config.toml
num_key_value_heads = 1
head_dim = 64
intermediate_size = 1664
hidden_act = "swiglu"
norm_place = "pre"
positions = "rope"
attn_scale = 0.125
bias = "none"
weight_decay = 0.19
warmup_steps = 200
schedule = "wsd"
max_steps = 4820
MLP neurons of a small language model. Each row is named by its layer, matrix (gate and up: input weights; down: output weights) and neuron, and shows model dimensions 464-559. Each number is 128 + 32 x the weight over its row's rms, rounded and kept within 0 to 255. Numbers have three digits each. A neuron's up and down rows have the sign that makes its largest values positive.
After each neuron's rows, "fires before" lists the tokens most often just after its 100 highest values on Wikipedia text that the model never trained on.

L2.gate1281:084133103127111092130193171065117078136137097071119127076115165139142143203110191140130146116125147135141159123111177118128107174094091053072077126108121163127112035118150107133132105125083080094150173148129146104163130145098101113117096169137111070165124126135134166150098182148145125114
L2.up1281:122222048132167133113114098127109173098122159128164114138169141098109121141165133111124089118141157128169127107125069170092157133129150138113093109131148162154143127104083113118171151134103084170121124115138121169181144106126079108156100114144137187124165139149116112146147128111137147096
L2.down1281:140174121075140132119134101108200142159152137136159119061172158152066110135098126131143146193116159153065109094156115114175145101062130160162108121111134149104107125104120139132126128169146164107186127121133154190184151118125137103150126141124136074086151161137085182126090142074119156147
fires before: " |", " American", " ("

L2.gate896:113136169173153137162145153163124110098163133087126161160160135128109156135054137137135093172113114076099096199118176154178156155139133112151102206143118075093143135139145120139121125107110127135151123115124108139177137097127144135132158118109132132124215124157061086118096112143098133130
L2.up896:130117155063143093105104170120134179100132159146131107105088112099091132181111133128156116063112145169111083119175135141155153170152103098097182171164160084129126127124115069108132120160134136114149139067109182120103179118142144159100156108116152182139159124125126079147068149160088116111
L2.down896:127123175161163113150076108144133106064117132116108123100091117150126111159037187128146163134125123143153079174072127112112089213117119115096095109120077095121133138083129110117079126173149183097126177137110121106139162106106130130148130123141102102086098130047118160145139116157179155103
fires before: ":", " (", " |"

L2.gate1644:082113117132114147147121082135092099096139125059130075188166134091136104094085072168108095089104100171213136132110160165114161137139118114091136167115142116112163125167125109140173154101097177165149176099116162136157109110146097176127141092099189209180164082167191101117167159125109179173
L2.up1644:114108141169140132093096121109102072194210087099127084090107123170134121111161126142137124089133142165125125147121118149129105153148103135149184145108113095115127107148118093129136164096138121127142172172111089165076123128102099082150177104129136182157129095197126122065074118173161165107
L2.down1644:127185177132150125112112134093112161200119120172142105101130056168120068116162169152122121128117122143108105118167134102128093179128138164104210118148044084093076165138135038096142105111175102155141121091167081136098132166182172171107188097153102136137107116119112132066158127133122101114
fires before: " |", " votes", " —", ":"

L2.gate930:140129129104092095072122092139130188081158135111131149066134219092143155155160169110152099125176106131138154099097127056131192135170086089105080087090144143102166141176093143109139157097116137109125144162141132106131150064121097131149146072105099198146198117134165130167095129119115148106
L2.up930:128077165136091170175133087096140139103140100095169133088109107178157154139087124094104182148162122142143122172136090151079067090180069144076113111098128086090149149142160111174117163113167178136144122150126106118146107076165117101153089149134094150182086063118140187144110121144154134152
L2.down930:152142141151152150135119138092146082115132135114210137179187099197111137144074105108111159204109159138117164118085118147114078104111176117085154124179161100120147202130140124105125124078115187085130092123098081128155168123144100106161087112138107194152140104149154111124135136182162120133
fires before: " |", " of", ":", "'s", "=="

L2.gate6:143168125192116126133104161123094137089134160160142115157082163131088181135124179156146116084155166098164118162131088115195145072159152165144150113128214159161062130120104128154095089152138106138119161162139186181094114170126100156155123158114140077142131116175082148190166126119131091109
L2.up6:091082117096146085109117148141179159071105152157192147169110120130139168206119100153116061040119119089171107156121106143156146068089177093097096158129089095116145119079089168160114160193121138160099118130127132132156099089097101158161128158094093054127098076119113142204126205119111094121
L2.down6:127103077119137086147152125076164191151161110123093154143099086142149148192190110083198074095108105170154135102104145074137165082125119084080044146111032131128122141081115156152122099111138184176132104078111131153184153160165102110146116176077136080124123174107089069146071194107076180113
fires before: "\n", " 0", " Notes", " 26"

L2.gate1199:088132128135173125156114135167104096151134143106154095173131132137101138120143147084104083156100106137130076128138131116062145190154133105108136156153113146096140107115106138118122117145162170096153133161048102222110121105104141112160097127187100164078128154129162135160204095110098106137
L2.up1199:151139136168131116100126155128172114133111128158085124145103118145135167201085086171122090148142075126180118118128122174089130179118133121046118097170129129125159133050127139133160144149117132127086118169081121140172155072120079114104112090128106119102106102193124096137166159125151103154
L2.down1199:255118101186161102104153158118187148180108116113085148187098104189112158130112140128129102060097184112204128141151127146153184158114140125092083095137121144123159151115105148116138084139097181150130137139099165146133139069085139130098151149149136147094109157113102139155137138102161113115
fires before: "\n", "-"

L2.gate267:110154084145151137112166053105149090128197116184128097108125096119159125131166075107132145153132121165083099108118051093084098114103107117117069151191108125144133110147086146115129165101148108128150184195134124145132186065122140104173135135217130060129094119120101153136150113119147132120
L2.up267:065148100129146095106138161100067149171125139114048149085158100134209088127139192161144162229133133183120147147120102113077106134068076085132144150140153122124111070190073136052133111191124080148150137099179131125110138054093090149084148084118121117130148045160128171105121143155191126069
L2.down267:120081113180096043150177092118141116189144174181109138044111128129098105105110203123152125169136133117119125166100128160087126062111144116145117141112144077117104102094110112153146090127097069157108111116145141152186099189073171099189147121132038122108144095124141115151142137138140155087
fires before: " |", ".", "–", ";"

L2.gate820:061117095150127116202154159162181113131151107117137118157157111145138092099092106125114095116174089107180160084129117112126103079111125075128134166127115075076146099105125136107081094132089084184117212126125134109122174093106093126171166167127091052103119104104171146209112119171092154162
L2.up820:071142121126185136121138139107143116109100148150095096208072146167130119149106119149141103175149076071119158138157111108100152108078160142170203148132076152147147082087171128145155216135113131141114204094121117114136144104129131129162210191137111096164171180131110129184237116185127170084
L2.down820:133111078115119126157145183113118175159134102104132129144099127143123080119160139070191173105132101087143076132065117143080079137111161106115137104094142184117135160150169124148087150129073126105119122106157198108137141122168131120127165157123086118129147178109082142066123192124097062119
fires before: "\n", " %", " —", " 0", " "

L2.gate335:115114136101156148095137147124159101154113152073182089151144174052117123142059123108129117147092120136075149082110075079104137093138195109101105068111157161159112148145090146148129113133128079137171153165146126152192159110173134102138109196133100160088188164135155169105101113113122120141
L2.up335:108138131088100106159139155139119104207096133136144125204095126033127122177175130142138069107112174185087091150166111132137227186182125155122126141138082189092114194131094119110140158165164142145164119156127107142136093118081147139162153076094168091114201110102128115099155115131089135094
L2.down335:059167088139095139084107130079088118136208129100204137141082079096106135090139153179096177095135165111080091120152126122114183116104144175103103110151146169124110132125148185182102173113169122113080091137177142156133157161154107104101102139096112147069138124098171127113086116103144129140
fires before: " the", " it", " to"

L2.gate424:126088139189090116098108165117105121073119163168117156165118118142121179157125111178072122161106124132196142163136152155130111137137103204075116117061112131114156136151077064128154197086115118110124121107149105131127112106153088113170128152110175107117116106130140093072141101095177128092
L2.up424:132179142135193082111137032104165096115136134126163149161174102186099137153131100156103084113136141152162215159106172135093183092196135125176122153158153189095182162176115073135128115150129126084061104090117128139142092146110174129148148116102123124108129082127113105209112150153142094183
L2.down424:131118155112128138145133090154187108164116069126137127115132120120125201136113116117106160151163159114118243177103120097084096121132089144143085143055050111155049159121128084132124117130104105143136088118156118134058075078123095146146047154072156056097111084065109094130101108102115110127
fires before: "\n", "-", "|"

L2.gate972:154095150139186091166084124122165127170070100161104180124117151103170116193144137156145136129111167108169191106098089151050158141094115091088106102125081129158140151132125097123097128172137088147092160092061094137124082107124156158190153137041156103150143106125150134058180146179115088149
L2.up972:055118101127155138145192138163158130104110082145187132152133139186100111121125176114138124128166063080204146101145194136122122175107145111172130111071152092113170139073122162052112096132141123096146105081161136148140144135134088153101110117082157159138090128091117150131160131136111111080
L2.down972:102171085114134095095083102127140113163152143066111114150160072178097111055147129129168143110178116088130156096131190121113101114110152119154108092191099117118105162157144105177120138100112101133151175148182077075089160165145112129143141113150119114137154215075118116118110121099111058106
fires before: "\n", " 1", "==", " —", " ", " 0"

L2.gate1605:123078140136113075128137171105100124106116132156131081148147082198094099139128173192140130144121106061115163225107081123195098168102142137099134156108109125138163134108064097157187067099083096164095166156113087102171135205153111140120149157138130158129158132117135075141123168119085108092
L2.up1605:134091142209132077110139150111057159153082128120101115139129088159111122132158145144124143145153034081117148164128134167215074158118119147099108133142130119138174103119095106170212102094091075114075121130153163097159113203112142172102123180168125166107178118140131135130113196088062124115
L2.down1605:124139130149089097126147146123125117125104138151131128146180133154124097118132209151101100175149111108130159145131076165128126144112140175130131141147065112108156149109127109147129062064106113088094149108100099112138131178130132124112161153163159172110180122124084091130138178091074103137
fires before: "\n"

L2.gate314:100144134142122134160121051107118194084128100120100151082110086202120157151113112087154140072177148125128119149131116122115138074135146113087190135157171108121118154169101132119142127149155095101135118164110133091105118139171122163089152170160077156111210188141109144092119200158138175035
L2.up314:151165098098179134120152126098163108164097135117055077088149146114117152158088116190174155060151129170137039127229101132184148186133126156118133173162168151093158170139154148132126061159114135122147073086167148103149121088173125131062167161180134134114177158136106123121081162144105166072
L2.down314:101145067172096103110116101114145108193122098163070131074121126144098152135087131098172044146117115149136140149151128105172129093153157176083108114091170120107107120156195200101161195200135152149198099111131160137165110115153062117070124192134143162122111149127196116141138138153148164165
fires before: " to", " the", " it", " on", " with"

L2.gate1225:115077119105019127150171111121122196058167170095096092103158076140101142092127185103167096104112179136080110107178114124091126164137112156106118114120101189167143094137130129128167186103185148124098178189093076123080192129178212108141149148129133107072160111178134161168123166087154130112
L2.up1225:071152183132182155139207101082153187111110128154097155129097146115146141137156176133198129105158139095090032089153119122158144138185151129127119113130139139159176163140120075163168092201121098095136137119101122158178140116083151106140155153100114136106161099086127104131147154142104101116
L2.down1225:107141139154177162128161174127146149091087099189122055092132110163126071063105128174106137176172136093160114118098110108121103144112109126168140150145141115085163167139136119163070141159112168090086145129162119140172108188132059120112185180118188185094109160105090129151148075135137190174
fires before: " |", "\n", " (", "\n ", " segment"

L2.gate887:121101096089167110139145134109124110094066082109147131110101122153137117130088104115147133129165147132122104081119067160149143122120208049168118088086090118131136157093164187138094123110105116195079110143101139080124117145167172092151181140144125216110127200150168134128058099114086185114
L2.up887:139103106167104192197115123080092082145063079172159160139098129085144112086129177089125143119108176217131168143125076122094144113144093112097135142158119135147132100137098143169101153126115114120145088135129152191125205109170098115136204143129093175086134100156175139208074134108153114157
L2.down887:088153138147146039152134112095170124096176176118124096112088122160113140091077107101162166129140115180104149152066129084148123113146172165147084160169108129158065171140146144152091116078124109145058161129121141127182133128106161196105086101105119148134104069158176138063136105119120145143
fires before: " |", ",", ".", "th", " income"

L2.gate496:123129096099144048147101086136214125084143051176134180093124192161154128152110126138164103147143114112158139076128105091111094130069151100157119121128141169130143121120094122084144136108088108139115151123111145154128115088146062115115137105176109118167154119154122141117185138127086089066
L2.up496:172112138057154093163138130164142092153107135161100141079108142124128095148089143105178117130175130198173165148130080091138097151124132074115076154115124123150114167091088185184140172122066090103157184163108210152147077038132136122112181145127132144105158160113100128108191136154142159102
L2.down496:080112107114151084176080135144085097097159136161124124140102191113180128207125160134166094197167120113154113108084102076136102116101117119217080092147126198175088202123126138131134142124161142155088126175128126130107091083172123070145149101195174149140098116126150108161132078108095177117
fires before: " |", ".", "–", ")", ","

L2.gate932:134145166099118145152089177206100144114132096115139161208157106091203117163121149123107060154113188114143121179172085117085151149152146169098137088188109176195082183101134062141148082136163169131096101184108128126113178138166111132096049153128131164088122099135080076128125120184163082158
L2.up932:143213144137142173157136114154146157132146139135165151209105116152114169166168128160100043144127140107163188156148123147097165145123169128161145160108145147086128132070157122121088112113153205128122109112165118169108098105153092089102171144060125105096202082139070106167153166130158104097
L2.down932:169160214121094128114145135141108159100123078151152115123144134157110176154152113130125103225138174167140126146155119158086109091140162091146124132117133160162119183155171112103114098146092177086100096140131088079129119156167094159120132117091176122125132109128051140061102137150172090152
fires before: "-", "|", "\n"

L2.gate1559:116148140105119074146124110089136125115132115108130119139104155161122124114072130111161078116084124115123132112144145159136137078140116139073126141162075131066134081110162153128091139139133116172146110158149083115071132199152119103191119176137124135118119122159117180073166153151204114102
L2.up1559:110113136104059191127180148074147095152194073126134187112120101105151161147139162100213066127115129148081184087123098147153104101128122170142106149067184154144180130087098119098109151151193155140127112138121183143107164177124145134096150107126136135171094133112161097143149133173105079141
L2.down1559:138156065104150102117130141141101073160150078132176125084085140182165094145185166148127135154179170130127141136120116164111168109162113135198062152143144114125157113119175109128142089059106138063124095155106116138139117145111131125192087087107149157088084106144137152140102147179144163116
fires before: " |", "."

L2.gate1389:091187129155143123096172082060091113128083116149103127096122091122138139075125074099132052084172139104157191125150124174116125116099065150168122150166136202144104167128101129116157101089156125089059130109105108107148194160068106164116174181097162175057133122192181109084100094108090117084
L2.up1389:118119094133163090182119168096128113134102203195128123117042140148138097117095111154112122080094113159126142123121141123145168181143090146162141208175146145155124120172146146085193116096085173141043086122189081128155131118044118183083131161115154180113093083122150104089195174164059093151
L2.down1389:119086167094119095108143084121164134102097096138109110082087185124081142081051085114114162143121071128123134141098130156107129185116181149156088099076124196079086128115115107185102113140157138106138103107135100099061122082160138118075069158065142101126115140149171131122097146111143132170
fires before: " the", " that", " to", " \"", " it", " in"